config.toml
d_model = 384
n_kv_head = 6
head_dim = 64
norm = "layernorm"
norm_eps = 1e-06
lr = 0.0102
MLP neurons of a small language model. Each row is named by its layer, matrix (up: input weights; down: output weights) and neuron, and shows model dimensions 128-255. Each number is 500 + 50 x the weight over its row's rms, rounded and kept within 0 to 999. Numbers have three digits each.
A block is one neuron, or neurons of one layer that tend to fire together. After each block is what it responds to, as a language model described it from the Wikipedia text at the highest values.

L3.up495:427469410528546595468505535491449467513549412571440551591517477530511576448480615489495483478526537426541424636466500548518548447576526468543483421634502528511524446515450536447531489477436553496512429539406387428545510469419446505470565548505551497583534491521513427565493455574546503504416470466546538490509483525478554477442465506455459523574512518525522443426459513619545455535534
L3.down495:540535490543510509465448584449465416548483568470548391543461511486542431402503602475556536545528522476430471464578556541474512544462363535521569527539441488588552457480547482523413479583468443483495457502426635495531488465463525486533505482448459513403569547544527442474487602505576533458563472506561504448523468516411486428415454455466444534496571497450546357509517578380520441449431
L3.up533:529531427393459522437513452430567518475571462488427510527461572516496449544455554385474498539524533480524510490598441552500513465456527522456464401540430426565566518594516433508544503499476513543511543439579512484525509457512561464513469486551578490517550504490574416534472558491449461545480468455517527435482448417375467524648476547531438428526527500451481524533556528468503473499526
L3.down533:508588454568543495556475509549478493489424449489530446466508448502527483383445545543491482550536509525479482560524476476449510574579472495582487485476665497385529534477459601577444537575453455472490441506466472447489491546524510501523456506481473524469519508536439516437602422570559504419445469439487571493491524496401478532418566448408522542529468412523447494467486493606426499438474
L3.up702:487526508560511568422410440487473487641444386531462579464496516546440514524494500457405457536610494489511452473475558460429510473462564480467505394523451479605534483589607490485559549518468524496472511499538506477428507467366471476556381503460535471480491546563452573511529448559534442440427525515583555550506457557483484600500487479468527492408570549420515525531438570481452471486494
L3.down702:493523561474485515481565556499518533348536608461466515422519449470463486516511483497487503485538460499564462530552457482559560481570505532458477537461544484423404514406389481415465534545477487479450607491487460516429577502528546488386593541513424582581390535492552471431626502479456559561539539481457450461513521389458482396566550521526506411573460473494557520554414510504521549535524
L3.up752:544461478530550520427560544522466524563598536523478428610490420478582525474468586544481530449484487577459513475508550490540543509542577460512405535493491554490586504463555421426493378580484546485423549529481514529471439469440565456542477500535561525421539520514422487432500458448446501454528457617402530547481558414405606509494460444515454500565531591532522540557542525537441547616400
L3.down752:537411516501496539530461437547461476416389473474523595518417532542433457549471479558407541437455480448504472563516504484520434549485500550501475500514545518590422491566505541497524565482490475562471482549507490583544575531559527546459483559540450424582501385386572518571570604530531457611479532398583515461469494529582426524542409530514505502470478466567529489484489507423520436463547
Responds to: Mid-word name completions

L6.up102:398500457461520559555508505491487482492479469607496491487419485558399470426502484481510510518499445545567409465441443482485483526566507489506416562492423538562411479538554445503566544458476449515521451540502506596530524503398524550484535487502512429565538506470491522517471530564469514380388586512458522481511447457558387491514470427490480510492505489489496475405476453462439473468523
L6.down102:427472515431529498529554541517515599524505533495558532433518551573536603512475518456581450505568516472510571445464620460474517499540581611496481497471478479494479508528511512493409547467488474549507572497474538391465490462535457575484383540541470582435435571476440448565520584423485458572534538583496428442466602479542573582507502419520570433475566551506517461468486537490466589468388
Responds to: Country and place names

L3.up694:495507543553472456482426473584441465473411508481484547522473567491506502424559492457497654532462490432590515503436464474503450487504495564448504537421448438451541467475557516536484500528427536463458471522533527523471562485489482569594569438471518488578493568475547434503454539535553457397515507499420429512485575495402484448559590558523436510566543516501538471515533476498491480531614
L3.down694:523516516517444495478405494491537490454425535462529556556467518416498434441428479545487547463430541488475470467439518475529503455481431396594395482486585535563495525468515600519515512600503450498471521532564495386480411413475439548500463511500487485525476557564525465527534470459491588423483492518496532496439482589422496493527471458531506520484392527461452468460583514495450562580538
L3.up725:479455560393596586547440474394602522482588434483489573561482554506455499468434475525528558464524521547523502438563529368520457413606493475516509536526555512476570479483519528395481523442553574450532454499543497509498455490475595495545470519579452435555516552511421588472456482539448414504473412543543468462473515566464533490561383458489502420588434484522432510515546458531520531438488
L3.down725:526484523544604430443499524497534525500468526567548524403503453476485478470489468452513471458507532599533522483475462481575537562416487526598435448467494434548488519446420488556539563399482373513520597535385523507545461540609444466507491533530461489536522436484503416502427482482478562503482565424498490470529400474546430529512512494600440513500491474495480520481484501479550521543553
L3.up741:458471505506588476492594500509516466539497582556549585551472509511547519418630549406506596514545490478572538542465559579502445494566544576468443516474505501471487580486497518534526494484518449572503445528567491453475581398438549606508427516522514509539522481520418552586516476482459498468425513436500574556546440438525389373564483552473515426541517464491561617565457490484470525344495
L3.down741:531579580420470557529437496507530508569486404470487474494445488511444480528361519557497450543484492425444408372487505440498539521497431458460504465568499549465516451509477514454471512486500504451493524476433488594559476592557435429487499469592540505537447427468573466511456489486491557502577521455601557464487572593481446676489461504478473549456540470495472467500539506521493541550573
L3.up1103:439425560483572612365512494481494491506512524501559560552497540497384608520536538452461622475492459509546445447451572525478489469529448553460467504455430498493547445542555475548451434570552564436559448428450461462507583434489521544465474447452534497501509591468499515557504501477512541451559486593516549459588602447539394534430408476474578422498521542505522627523452482519442479466475
L3.down1103:643447467469529516512448579573493461405551564516539433368422542516499542490651456480442610558561465514524498549606538464560464576515430447471449517549624495381549525493508627504468537526433514428466471451532513430403464458515460542545442581476548495394476482522470482483389569491519527498471455491532643542507512543519524472525478523495443411567489583503481601515560427535503546547504
Responds to: Negation after auxiliaries

L2.up159:481527486442543517485517551542478540531488493488558519501518549448489528405413558532483534460503484458431456533516510429560480509527520494539512515445511578516511482562567511524509522552386509529448363461385554438559506585471475551468553617541504513444414498490557392485488486539462485489520528502475540452550494550524441529530462466589406476583404586528498416528554504501487549557410
L2.down159:561510448469540457479436603504529563560482388477480599492476528488495588448471528479467497504475440428462398484495588428570477581579510478461526439534528458501397553550577473571522559565446503495468465424440501506565506584526430431409476545504507532526478515538569500494489559561519494491463505532536531422483509619490442530515491524548387494471458580553507404447479504501476585517406
L2.up566:541513550451520463433529477486526502513486541497563526544412526580441472480406477526610529500489513509429485506498514524461569491573527573550510540462524609402462495557488558455494465459551617444420376483462549503523448481503501564583461567571502432515484410538444472527465443479596501625480373563498398456512449529512577547468542544560442462527568497523564550486603434520443543531419
L2.down566:535533482519525397524480467500413472557416466471418585554588421492561539469572478361456454479450540485561472496438500502505516471569500505456428505507569488501449545544542386556529568492486385462496587485504518480518432473582487442439502512466448485578415510504548511481537500498501527436430545549574420471419476523473393490603569528554389522510539508453433484427410610536510554459535
L2.up576:538461478457481470554505539494498492517495527420495558572576469506518487557468560440519614471568500481565489542579461600522521557413564493476555423410427499457506488491524498502494523507530436398425554562484500472489594570507483558501496554557412569521531458498440528559533456588510499479531494496465572394573461485526497515488526473522518447553638521520437549501403609479469486516561
L2.down576:465475497574439465399432609507530496502546522551522498388562577416416455569509551575477405494597496519540496490559552436537468426521441533643572523543516479585552489464507492445525482564428499520495542493483481480546570538524456563468460472588601562480469526603534450453446490412490504574438442472489545390433514532476526557478529437517488507481458497532598470455449548569472491558532
L2.up954:503480389491491455436463463502441479436547577464417522482574568568454623492530508561523561487477549456439506550519497559556520499420516434406561563513552486567486449573489465617499492410426447501512460521466545489488496491586555472442507535422598470444489593438473554424458517460442565541420487445490468500533508408562482407536499600458456520532456529501595474494471582460485541531404
L2.down954:455486511526608476570447476513503505460459482512533508485432561481590394517520641410536520512541387508497546474433490435478484445535550397550486448536511486466578421502504537458515553549485525422492506462544479520500495470462410531573534529518425538554480488426533495546572546488551455427491429479458572522459392535470452561484503454518437493534426429436455624444529482534407472499534
Responds to: Mid-word pieces of names